From a checkpoint of a small transformer trained on Wikipedia: 2 heads of 96, 3.46M parameters.
MLP neurons of a small language model. Each row is named by its layer, matrix (up: input weights) and neuron, and shows model dimensions 80-175. Each number is 128 + 24 x the weight over its row's rms, rounded and kept within 0 to 255. Numbers have three digits each.
After each neuron's rows, "fires on" lists the tokens most often at its 100 highest values on Wikipedia text that the model never trained on.

L7.up303:101121124156114114118137114170150128152149144120107107120092114118144129093120114138119127144146104123176168156140132152140104146171131136139126127128120172090168142146171104162101135117117103137124117128121143121112132123113198139171188094133113107139138135176165072147132109114103122139
fires on: "ed", "n", "p", "ol", "am"

L8.up309:117145143131148081135141133152110112129136122101161152144111121137118110143161158129116167099126096132124127117159110116153156163194151075156115114149136114138125084076143143091159148120119148103131108132153094137075115092121140140108129141133147083085137163159166124121092145131108153114
fires on: " to", "y", "et", "ing", "ro", "ic"

L6.up244:120150108145124137099113115130135092098133163131131152152117129146130129169103118074069160144110161089131118165118161132111122135122115147165114156148127096133126140118120096091125149143153122157059109108149132095130126143125120139121150128139117142126107143159113085118141161142219104178
fires on: "p", "ot", "i", "t", "y", "o"

L8.up28:159149124125165132144090122128189162099103070126112147107147160144119115139148110122152137134133125145141138142103094122108096163093130127184105141090082157126128177127145134099152141139130086110161111131151153151115149165085160158134110154105141132085120113132139170147134107125171114123
fires on: "es", "h", "u", "w", "c", "n"

L8.up16:127116138123154144154070131160155081093091147089122096133135130135108129075118127139141122126096111144155126115140158151180137200152120122155128124118153161160124125103139108128133153084117091101134104120090143123135114135118141115149110149130126155115113086122134122104094131120101171130
fires on: "ian", "mer", "an", "in", "t", "il"

L8.up88:143122134114096106080141128146138112169110150153089126143106149110175128141163075131136142075119122127138104128152149128115124165160077141168130131142113130136129171121132124141142105140134116110165103086150115145151099136107114099139130152170137123098165159145120072070150114143131182109
fires on: " ", "ag", "uc", "d", "u"

L8.up347:199102110127135125177125096137110128148128119084084136094121130121153105190128136146139108135175083120133112110139132138150139113162093156147147154137150115145164131127153111132095155136132168115105122100102173124124091135101157115133140128127105128151097108152142129163150151145114135165
fires on: " ", ",", " (", " E", " n"

L6.up273:081125163156098112098156125134131122134121175106132083145126120118111129136148134141110185116140144116099169134132146104147136155132092106128133107146168113075125136083113109117097126144129172127116101110111164115159129130144154124121125163125117153130121124165117098125185101147142164147
fires on: "ust", "-", ".", "ul", "est"

L7.up372:163077131120131148149103104129152101141122160130110152142146100101158175115160120132135153158161135122102139183128119102125139184131169101110122122126138094129121158155090091132124090140127077123143104149104152162160122092144092123160139145116157164128121083177128156100129103117070143118
fires on: ":", "u", "ar", "t", "ir", "igh"

L5.up168:142129136109146144118112120125115164115128133093148075106174107107119114095152142136127132108137111128121109121130131123119184138152168126118098150104127117128098097129116158086127133109115134123099118128097088140103183079180126153126170121131128123136115115111131110120124124139110175134
fires on: "y", "ou", "al"

L8.up139:124136116093111135093095154121133098116173125115145112104116170098147116139124145065110131099167130111145124155152138126132130094133112070160121097085158127130099132123153140115164123152142132123120134104153146107084108125111148127129140171134121100155082128174152098168137103126142116146
fires on: "p", "b", "ent", "it", "g", "ric"

L5.up286:108150127144137154094154117137125175090125100137124170159167144157118141127123117122122131141079097142121207131168082138113112138111140082123078113161154125107138112150147125108154129071077115104129099130079161149108113119112124109138092174100126174119103131096136160117141116119104133120
fires on: "9", "7", "8", "4", "3", "5"

L5.up372:138138125115121110151136135190120097121115167099166133092103097098152145086132124137147171109086120127113127113125145158141126099164115110098074140114143164133105075113095132147165091126148160129145196161150124111108143141140121118132134125138141097118079138201083132136149168091102132137
fires on: "n", "d", "v", "ch", "\""

L8.up119:116104132141129121134131124146148131136055172116122135067162147134124147100121095171106153155155112151091104122145162108135132089119119139062158157106120091107132126124107143168114174140101155138116114143146099160151143092141114132153096147150147143156113173132146083117151070151058157127
fires on: "or", "at", "en", "em", "an"

L5.up81:146132086126111150116185111142147148121159151127115110096152111147127163124144106113111118112135140144135113072151114129144085150119123146141107083131108181142089132102128107134128136147139121108156094165142129161101146101091128065125116072091186100092125147118176113142139098152089120154
fires on: "n", "e", "y", "en", "ic", "le"

L8.up272:106124140101089085148179111144100090111122107094132205132154139155109129192176129119145093137120164144135124117139102121142097165075161172121133152154101153128111106109131176108098114145103123100127153115155138106114116091109140136123110150118164103130098122126146134117135114164161128119
fires on: "b", "p", "th", "at"

L7.up345:139093154148093125142134118122118123152143178056139112174129142126126123104143125165152137137095123169147133143090118117117135149135139082136136089162091153102142127116148123148104096122103114144148130130144132091131127133145117117121171170182103175146091104152132124118124123125128103137
fires on: ":", "ing", "p", "in", "em", "ard"

L7.up74:192135162140110142130156118160150152111134152160184142132096135151133152108139156149087149115100121154140145127105127134090112108121141099138151130107185128119096114179143123144103190135088137127125126134109102156135120130088107106089120139112138153116120131144134112114083153136133137097
fires on: "al", "0", "ur", "4"

L6.up289:187149132081141135193097114152170176147155147150107154123101124121138138085140139141103131109075140147130166137132108119152111137104109099144126098120098148111125125101112113119155137105167148122107105125084123146127135102126109117128159099125150122120120159131144157171147120108112099136
fires on: "ter", "t", "n", "T", "as", "all"

L7.up32:155142125139091111151117148152162146091103115128104140150148138131138128120115106110134134144102133075110129124077118143189148141102090145144140146116146161138132157086158105087101116092137078129145126124146145138151086150127113145138156140096097129177118114119135112130136113102150101168
fires on: "st", "t", "ir", "l", "n", "f"

L5.up115:172138153144108124131135141074140115118139105141147110127143101155123131154121126136153080154085097076123114161140101123135127121118081148186109129146125150101103099096120087158139118114129111159156150111108149115092086097122137102176135125134163109148166170182141165132183117088098081124
fires on: "b", "t", "le", "it", "n", "g"

L6.up346:096139111126104118095144113105143142139148118078130075128135126134124144124141052174066132137145136119166138143108106113115122112127162122151151131132114094122119127142143090144127097130101186139114161113143139137095144110125143139113157113148125131100130135124102162083116105149124100149
fires on: "il", "em", "ill", "at", " of"

L7.up58:121119146083126126110105192161161135087141114151171144120116135118124083131140130125139177085130115123126141091143138185125134145134120115102102124147091167125118133144143119123149095175107137117111116135085064124046161134127125135097141117134151109097095106104157117099103112121130086092
fires on: "l", "t", "s", "x", "r"

L8.up17:132142102146144113074119129097155095084160122135121113115140153160155119139132151093121149152110083124105152144115089146098122181131141148120086095126126098105100153130108111101099089098157113167100117153149174087115136118135101149137103135156102145118169129117087083123143091143146145090
fires on: "ag", "ar", "it", "ut", "up", "w"

L8.up4:109111138118118151083087077138134155057099121088106127154115137127101151122153156088096140120093102155154118126095157143110124104122124118118110137171123118105115119120106140170173106127139128147150121177125139128141109105130127109127165168111138142129138134120133123149158185121140154108
fires on: "p", "om", "ac", "ary"

L8.up364:114120129133121140113145070143139085143177135108154094085122094136100168128123088131155134145141176095129111132132119106150118127124132110142126140124113159102110177139152135129109123128160138139116165093137116108136092133094109128154120118139127153151099122127115161110132118129101130141
fires on: "g", "il", "em", "ound", "ent"

L8.up50:105123113102156136188135117117143095112133123094132131152129116110086130133109137098093137165131148116151115075092132136134122102162136155123137107157101101146149118102172127125093155114102136178092072125124142107151112117154165120106171150123132147141131169123129111161123128154175105104
fires on: "ation", "or", "us", "r", "ment", "ion"

L6.up311:103139125135112132127134106132111174063140128131111089099123118112107122113122149153160101155165127109151187113166104144129122121105143141125127130130088124105153177112122179138147125153109102154143140175134135136125083084114097108130145095145160192161118144107095163137145108122128103099
fires on: "ly", "s", "ay", "el", "v", "ac"

L6.up338:121118155127143112106145140178081167116145106118137108145139150143120144184107126105120138135159109112124131131138119100116085112131130154115141120197120127155094128137134171140117122093126131065145136107164146137110118140111086105141149125139118138101132125133135148139123120085131138133
fires on: "7", "6", " of", "el", "8", "l"

L5.up227:129103150130156133135127138182127119124137135135163113109122156117130133094085121106112096152127107106123144123096124133112109132071164107129102125189118116123150157111106154174113141179082153102154099150104154164126097107100086118136124131124138099153123165103112139136166157154123128125
fires on: "od", ".", "et", "el", "s"

L8.up257:125145125124132106146123128113146163117127123065119168136096135122127130159137073067146102154164113146132110127084123088148134132151200115128088135082160125081176149147121151117110119120088084118157126132166132114161104105154132124153137116134116134124128094126154116121160095144169153102
fires on: "r", "p", "n", "c", "oc", "al"

L5.up237:174144114103158163075142163171126110095126142136153180060105140136148135118116127152103157132121144143098131129123147101116149111147118129147132132095100139121133109126146122064098169122083130116116140174123094147140143144095136125126117121122118144140098150110157136099117174129119171067
fires on: " 2", " 5", " 1", " 3", "3", " 6"

L8.up116:129116165145135162116132160145142105141132138150141134136121066157093136135172083149108138120139142106107110125133134141104146117081130077141133101140129136121151152175097124104108135138094107119092115149105114126100177126135136100069122126110131156133098111178099136116111112136147124125
fires on: "t", "p", "l", "k", "if", "6"

L7.up60:141129147159082118135129079113124123145129109136094094122189105130130074107157129122145114089151127130122162098116121143125090164146136106131115207134124122146128114147090111110156125129111105129129123160109180203129128147131162190145118135116164129102098115117127132141157151168132133105
fires on: "h", "a", "ou", "es", "o", "e"

L6.up18:174109117173129144135113135091141137135155118119132115107125150110141122095137107115119149103148099147151081129184131130100146105127078149144120150112112149144096128119146160129131104105102121143133081100117097162115152116120098143168107090094109119113137169083101091155103124103130128109
fires on: "l", "ar", "r", "a", "e"

L7.up189:134156116098144171112148150165156120134140164114144134144062151155115134150137188134150166108116112142111126157125162112124170155128150114163162131126122138127141143098142116111152113111086137118100132131141106138141125137117156124081122100143149117133116201134151056124097133132163119134
fires on: "il", "b", "ic", "t", "ay", "ent"

L5.up196:120132141131158193121106150121129169156126158103098090153111166120114080083138125120156100120168136108120121137160118127087132176142119162102192112101113107125108121108120140157117111117147154147124165119136105107123181122099093143132112115159114111124134163091134116145100130094114114118
fires on: "ou", "e", "it", "at", "ro", "end"

L6.up340:101126136118123129161151125165094177107141182127158182156106106150133122138163128093086199160157096137113132128127178109127115106122135138096125090067148119085120140158164113111111147133079120093137093150135110107110127135132070100185141136105172143109102112127120060106106107150111123123
fires on: "ol", "on", "r", "n", "in", "l"

L8.up303:106130131147081128151136129102086121103117104156107120144122109143117138117130178164136143139126132121167132129155148128110130105092152129141089146126133127116162084111158110071098089132070125097168141153157154108103102090162128092133144127115109155136130151130099128072150064121140164139
fires on: "ur", "et", "r", "b", "n", "1"

L7.up264:108158134111086103121136145121125110121093143130134170111117091105130158144154123092122127188137088117117107135126149097160124120087096131122133105136126121119091137154124141107125128122087125145129137149099136164101144127128115127119144152122111114122133132107124145059122136087101095137
fires on: "l", "e", "el", "al", "le", "ver"

L6.up195:112201105126109071104104123148117116106130121121106144137143154118162114138117129126107135118138144127099108106095166118139137181137134093117141139130130115149113130149137138114113109107081065146154113163133106087100112088065140092105105121163156132152152135112143148109116101097177169124
fires on: "S", "F", "P", "C", "th"

L8.up43:106121182113121125168170113152120085117106119084133105157173142167175110139108083153148141142174110138111141119098104108150155179156141127150154094131121172119119103136130115127147123096169107129129128134144150088166123149118148140143170137157136124092131089122160148129143123122125175118
fires on: "c", "mer", "ember", "t"

L5.up66:178115110103091133085179125158125103112133138089143128082120083093125137096147104167126120135149090102154119139090121140122165096097101182134083111107123105155152128154100130147104091123174143131125118153081144131148097149103157112128116118120150109125136160135171128128128130155130143151
fires on: "an", "en", "et", "i", "em", "es"

L8.up47:082130131141123128113149174095116117131098146147122095087159087121093098142148143159090129128121114104100180093147149130113114096149135160125117118154144137103156094125116131150090168146118114163154107104111146178123106125117105132179108136128147137124123157108099128136164119106090140100
fires on: " |", "==", ".", ":", "-", " in"

L8.up199:133189135128112120129158150138098116130129139122145150126108062110138089115119113154122157137111145141126158165123135090129148157172137147123113133157156124117118088088129148131111168097104150116084135130137140148146139110176125141165149146132161099109109103129123126122149148148089131163
fires on: "v", "er", "d", "e", "k", " s"

L7.up314:143117142103151156140138146119152148079093086134125130146105110115121136128123130095116167112122159126107139121154153099152186114070154149155098087149121124118102079147124142135127159126105133111140127141159102130099138120098136128151092137148112108128053121113103127154165166140147095138
fires on: ",", "m", ".", ":"

L8.up161:133137134127160123171144115101147106119088124118113138128141193131145126163120084124116153120150093107077131135167115117151093145124130135140122094153129109137124128145106157106141109141131131118077098131153123123121149133172125140104126199133146132149127131103118167162139151154082119119
fires on: "re", "od", "ir", " H", "if", "ec"

L8.up280:117097116121141148110126148151082143084124189080100152126134117094131158130123086129119119161124082158110124098091123160143138147161120103118095124098100099119143150126128154154131148145131126098139091175127105145098094069164116128136122113137133128134098162162130139117170109129123140142
fires on: "l", "al", "ell", "om", "or", "ust"

L8.up225:141150131154095148093105136165069130173148084120094090110141138172165104151136115117145130170131120100127158118112175116136107132152118101095113141157100175070180130099127161158121100135159105112129092122142121108131135107132118142116163136108122110088150149123126124133118094121116124120
fires on: "n", "p", "ic", "in", "-", " 19"

L5.up96:118132109112139140133124151123161085135077153154125172142168081128114098129115132115120176139141144146116166086072101120111156169113126108163128173124130127121116148110118091131130134121117103146160173088104111109158157142123098160100102136145134082144104098135175119116130139096138150125
fires on: "or", "f", "al", "s", "o", "ial"

L8.up269:115126137109124083119115154119134132105147172138098128185126140156153140078125139103106104089120101080092124113098129138156139128136120091138128153123157117140124152143150108126122116144133148160176134110129122150155126075100101083183132143152169107141105180139107134118143160127160110144
fires on: "i", "u", " th", "ur", "as"

L5.up20:151166143128120142136129139133130145129160108124120125061126115173118116076147129150149138153154134072149181096121157163145134160090111055145102108130128119110125125168125131130172148100087146153143129135087124105138128156106132097114097102141124171109130127110161129127131119126102124104
fires on: "4", "o", "c", "0", "m", "8"

L7.up254:097134122100125156100176114099109151107113121095081096160139133117117108115109106084155171110132171128138131146081099114071143108131107122135122120126106130132088112164122111124143102143143103148092117147140128149109154109164122124116136116158163153144135121117118114118161164135108109141
fires on: "p", "re", "le", "ac", "igh", "el"

L5.up166:130152157105092096122122136117146086080138133079184109119131114126135146112116141115115163090125123092106111088089096120147076152194124098114127132132152132141108136135128136099130107094104102134139126191100112075158129136101159091156123142139148175147145099107116138096107168132110167141
fires on: "C", "M", "T", "P", "N", "G"

L7.up257:167110113162123122159156130086186140146140154140142117129132162170145127087161131105144085070109119103119143141086133110101117136088128121148159151116120137114100134101114113152105160130081156089155135123167127121142107088129140121131089096173115108116131147114100106079147129131143161135
fires on: "ur", "ar", "d", "as", "l", "ag"

L6.up140:139147143131131153112114170154110118124160073150131128133127119123067157154130127099154139106144141128161171131148110164138093131133144108179145144119106145110123093173133138170166109160147139114167139113166094143144110124096134093117131118118156111104108115134174162142133109136117131163
fires on: "p", "om", "ic", "m", "o", "e"

L8.up282:162151160142156116115098142090171120088123148063148138107161131141141116168107114101127171129147151121175139117104109145165176112149119117137133112097133089114110133101145131103096105146126109136125159134091156154110135104116116142133187101118125160141077132108114119119129171126124143103
fires on: ",", " and", "y", "ies", "es"

L5.up206:099111150164149101137124149144113115100156132096150095143137084116108104125105176130098146125130136149154140118155133154154133132130128119157104141128119153105131112094126094136148154143092148139131127114167139151131124159152149091134159129145109107169134145172085140104159139106131120115
fires on: "b", "s", "n", "3", ".", "op"

L7.up277:131120135167062132149149092179106103123112161122161130122104155101155150137117133141180126099111131118144101135137132141104173122156123131133116136146141157125144096099143138127141097102094104143137120140145130132105144167087148139119124139136082103112136086129130102112129134142170152132
fires on: "in", "em", "ot", "r", "at", "ag"

L7.up164:120106128116119139111112120147113155129119130127141136126106127170126120191117116141155142116152119092167093134073113131124154129102113125160126089149138123080124149082123142126141122133080151118151133124154105115143190089120064129150127106103062143147108136131113161145102120085130132140
fires on: "l", "om", "8", "5", "um"

L6.up205:161153109124101108126137125142123155139168107136135126095143111127152101116136118124126198144139117123145138134098086121128114121148112122182140128116107169125073106150112141124141088120058081147156095089120125179111101133135155114137139124136157102134100146134163150129095144119134153127
fires on: "ich", "e", "et", "el", "l"

L7.up57:143078144159125095138116090131177109131137157138140165109150105114095153099118099111153120126126128153131081115128189100128120079130127127147113128126112121140131127128112138139128102128101141148182095153180151186098135128130126119102159149100127124130121138090107128132110144128121131103
fires on: "n", "s", "ot", "l", "u", "or"

L5.up278:144141143147145114170118134146146106127141096114109134093117133123117151108134125104114140132132092070194074148122179067180121136153134143143145117101127122141137096122133091122113138152101111092132142124145140136111111115157103107133160116123128111132107135097146119109122117112116111108
fires on: "st", "b", "l", "u", "/", "–"

L6.up147:174147175121161131132130170133164128129143122112139118147169127119133099117126110131114129171121153176144119135097116087147118115140121125104108109095093133141105116149109151109105122082130106125100116126107101113151130132142068100134079129149161108112148137056156124162079133079114083116
fires on: "ro", "n", "f", "il", "ou"

L5.up134:127141129118088120139143127123142182133110148079114133179122126148170082114116140157105149086160157120111166122096133146132101114113158097102113087129118154173136113124124087132154073125128145152156099151110109126122145143128132115166096117177149092096114163125073125163120095118134138153
fires on: "se", "st", "her", "ter", "e", "ic"

L5.up33:191129150124125110070150120129177096138096113164131153127133126071109095140114145127128174087148102103134099140132118155082102146131140149126127149128130136146127153134106102098128137098148111153152117122098172112137154168164144126123136134136106179074126083123120073117086124149105156120
fires on: "e", "es", "an", "en", "am", "h"

L7.up195:144140104175140072101115113106130118112181130107136152149133120157116138146077089151143138135104098123134117139154113162153157113125135207083144132115138150106119128137116134124138083150139142123152103144139150097152055122109111154154188149107074143156149144174122159156103156138116113103
fires on: "i", " |", "in", " ", "ro"

L7.up238:081163171102091123132125137131085132136094152145123145120127119116110114121087125139130169125159081149110147200185120102096153122156113136126114103152167125102083128101092162165109141114105104134148114130141106136125138169145123123133153133113149136137124109154128124083106129137134117137
fires on: "e", "t", "as", "v", "ad", " the"

L7.up231:129102156135129081125098123147149126150105123147145173119147147119129173131165105127116130132147096147125123143100110162096110106105171133081127088139116123119150130141140107142126133075124083124154134170152140099127121130090112127075136128139154108118123148153127108133071185196147162147
fires on: "ing", "ab", "al"

L8.up72:125140113134120145104121102138148129085120175132092118099142098119132120118142152123116130111145125127106062122153107119159102137164111139128138136116105127127162129090108141130172095135134134115134173174141116155128149068112117117130107119089143129158140136164130059132144133109122125157
fires on: " H", "le", " a", ";", "n"

L8.up180:103148153138123161106112171125104128110144144165102135126072120094098097132103125089091151145123127111103132122139134140098182163108137101104121113154074070122149144149131114115110142143158124131084125159130103131128143109142099131093100120126105151136109128176141111146137077129130164142
fires on: "al", "n", "st", "ort", "est", "all"

L7.up295:103130102136116151108135078135133136103075116138105128152142150154106146137142122107108099158156138117142169147151138134103157085151119106091128085153114135130141151163110144076154116124121091119141137134104092128133178150127112139126097133119121112098152159141183112145119120110124140156
fires on: "ub", "c", "y", "ame"

L7.up228:124141084121116120181051187164144128136135113128127111139109135156109096116130156121145168071169138160130109124104128109090112129118135121095112164121127135147129158123158144121141134104137074155139122135128171149098114160104106171133164108064138152124144131105108107162148102142135145139
fires on: "ov", "n", "f", "u", "ep"

L5.up111:129150164123085110093150101114144141155110172143127121115141147115126100146133137145078134097153075156117080156082116105095137108130134180166128144140141128095147144125145131108117135132104150136129126125174125135159109132110124102127128130153126144097126097104133116104116184168105183103
fires on: "en", "ou", ".", "un", "em", "h"

L7.up119:089093104114123161129155105142146104143111189128122139085085166085122161107151113122114107132146103113141174122106161103138108145119154106127161152070121175109140191158110146142140132146101139123112093158109147106118100130113141162128111134155100095151091137195140123066150132098147142158
fires on: "d", "l", "5", "he", "p", "le"

L6.up282:126121159119128171118130107129145140122114137163126135112134127140117151139081102132126131156104123052096143124150062120131132160137111109096119145161098126105126113137143123138102102136132121109104144119172147108124145105087134119166135098125126137163107122185138098092152104105146125095
fires on: "oc", "it", "3", "t", "ess"

L7.up31:117118155104144102124130152102130134131175140109161135129130090095154142098138133161113142148168100116126107167089168174125150114101157099095073154152128140128126156135109116138099170118104109119147126185128115112156128108136105081118129110156117152155126158116116139137144095154175111144
fires on: "a", "an", "l", "am", "n", "k"

L5.up72:141142111188125149107135083147098099132129120134093118196171131146113148105117104134131126167121146119129128103077172135111122163150135106122124132142129160135141134131152155093139113108135137099131112091107195108109117146151068164152168125117128084135142151128156158132155106102078139176
fires on: ".", "et", "w", "b", "n"

L7.up36:142152123130142117171125130120136143097140135138132134133135116113083123099115139136113146135122124122104079112089154133108128143122107106131136157051110104110154098152130102138130095102137094169115141201096134079140125105147148127153076152185117124174138151132144127144107058124139146138
fires on: "ur", "ak", "ust", "O", "ul", "ad"

L7.up27:136119059141166153137139123102143145152109126143131163156165143103142091120150113097171155133142142070140188096082107095120131122116084089141148091118148092122106133124126101117106086156144137118092111160141116139118133124099164122134133136148183152103101120125146095121127102149111142137
fires on: "re", "p", "ir", "if", "ers", "ou"

L6.up166:098128104133130142118122138090115101099138158150160114153141147075144151125112099108154092125118151143111083166126156131169120093143151161162164148136111129150122112103160136134133167071119130163155123152160117131166122100129125155121142138152124162147155137155140120140136116136139153075
fires on: "h", "t", "ur", "4", "3", "up"

L7.up204:140153128151100146127141134101196105135114119167108209128112064143096146152094117110138101089096117116126122138133110088166100114121111087117132127136151152105153156111106101130105114106133072098151132105124146121107137094099126128153134129142117176165121128105137144171135121115172126131
fires on: "n", "t", "ver", "as", " wh"

L6.up93:127128118125128118143135138139125101113125087096150120142129145160102096158138127118140144089132100158112164100114092157122100126131150095163071104131091114111128138124153136166122135152079165101123143164103133117082168147129129131120115187134134130120119151110103130152161162118166120122
fires on: "c", ":", ",", " 19"

L5.up9:144077130081081138113162160126139119116132144139134137127107158138128166146111121098147130176075134097120118171116102146117157160092126092178146140120140145149110136121122108148132147160134102125127113173090146120135080111106109103126150173143104153143088128108122166141107159115115133098
fires on: "t", "ing", "igh", "ld", "x", "gh"

L6.up24:106115110110155137094153154116169127137084107160122168134121131125110120106131088123114130129076160145105151125120155131154145128159088142084130137131108125103129177130117142103153118074128127144073109116109152109141158104154167110153183105085138153130136150145110124131087131099153130158
fires on: "r", "o", "t", "us", "e", "ed"

L5.up146:196110111135125137110146161109124138096148147166106110106149125139138132134100111128110163140153091149157111085125128130142206185088078122120129149108099083106152102123150119147086138112065119135131108148107139117149148108152105137129129139110141149167092112111102170131149110135111140118
fires on: "ur", "g", "all", "al", "at", "ust"

L7.up196:167146118105155125089136126181099140126128101084099147111158148104138118101147114130112090117116161123115131125160178106138125136137148167100091127131138138150157124070110130129105112129139136147097124169140149107110109122129151108137092138177166114119112115173170143149117115085137150117
fires on: "ent", "y", "r", "em", "n", "i"

L6.up343:150088111127131144140121120142157138129134108131179106128127127084105140119123165118134123123177072118131143167175137143083104154118103121153108127155130128109103107101128146142145152136104099139094139136164131087143141087121118139180133186126110138115138138152115121173135153163111106074
fires on: "ad", "it", "t", "ar", "on", "ud"

L8.up182:089130097147134116110111105137147103134114188139142142120131115191126125089144153151123135120122146119124132171133120148103116125122139118110129086149098116102119122100104069136102075111114147139144129166152128141103161096156165124152108092116075119107104098091164156103136102166180130125
fires on: "l", "is", "ud", "on", "ut", "up"

L6.up53:165136117141106081153126122153138140142170130138112129160091097092168089119098146118152117119142111088071169054153160122145137102136140155111078115167123123152129170125126140127115145103113150112112148136158163118131110096113115121140117117111104093125139085126132150115141120127147127158
fires on: "oun", "o", " –", "in", " ", ","

L6.up242:144127149125100065114141129088159143128081128157165111151097122128114117123135115123090159147115151095102145134093084102118110167144111148151111136157134133143183127123135126137139115148143129160186146081199121094112134133085153120152120046126145091170127137111131171157129154134125090113
fires on: "ic", "\n", "w", "t", "ich", "i"

L6.up34:137147168119109109106134150134165114145134118157097075115112149129124143099091155122148150090110138136101162142134096132117126139092163142081138157167141154137160131092140093107105083122118141096097146114155109142130149122110137118051114120151152121132141116106134072102143109159137139129
fires on: "e", "or", "ic", "u", "t", "an"

L8.up177:185104084139159101122104168121113091102152108159165125128094134133135155126121098122131176102121112131125137150130093138156117130131156125160147116180133143120111102127104112145171117162133160156150144108166156105125137117104124175155133133127140134167130138106127123178118165117155101106
fires on: "\n", "t", "ar", "p", ":"

L5.up118:164139143113099128119105135113123171106140121091169181108153103106135101150148121126139094166146131119121136137110096127187124092108121080126161102112158144126144142140159068154149110123139130099151121157090147142106121140130094116110161118152115123094147119146112137159130130089087142116
fires on: "st", "e", "est", "le", " and"

L8.up206:096123135146122126139100099098138138111118152142139135122122110115050116131178101115125114087105138135090158132116085127130147147149113095146116136187121111148112129114063106109164104143125109143110105137167087122181127116122124085107115146141153115123114141132103114116170127156171145157
fires on: "t", "re", "ly", "ch", "art", "o"

L5.up189:163135126107136152137128125141136145123147102187099159151125141114093114089119109143117155161101159128127133117172105148154106091174101152089147135121123123125132162100119086098135117097111170160118150099132172122157122129143132156101135088102122130125097114161118155155151149141137104109
fires on: "t", "o", "n", "e", "f", "c"

L6.up254:103129130081105068109149109118121157113124138142102115130134119160135158146106161146101113109150170137147120182137132112097149122127125167121101096140109143095145141102153132097111150139087153132142118114137142118170132142101127141126143126149187156111069178137152175112126074103140138140
fires on: "h", "en", "o", "b", "th", "il"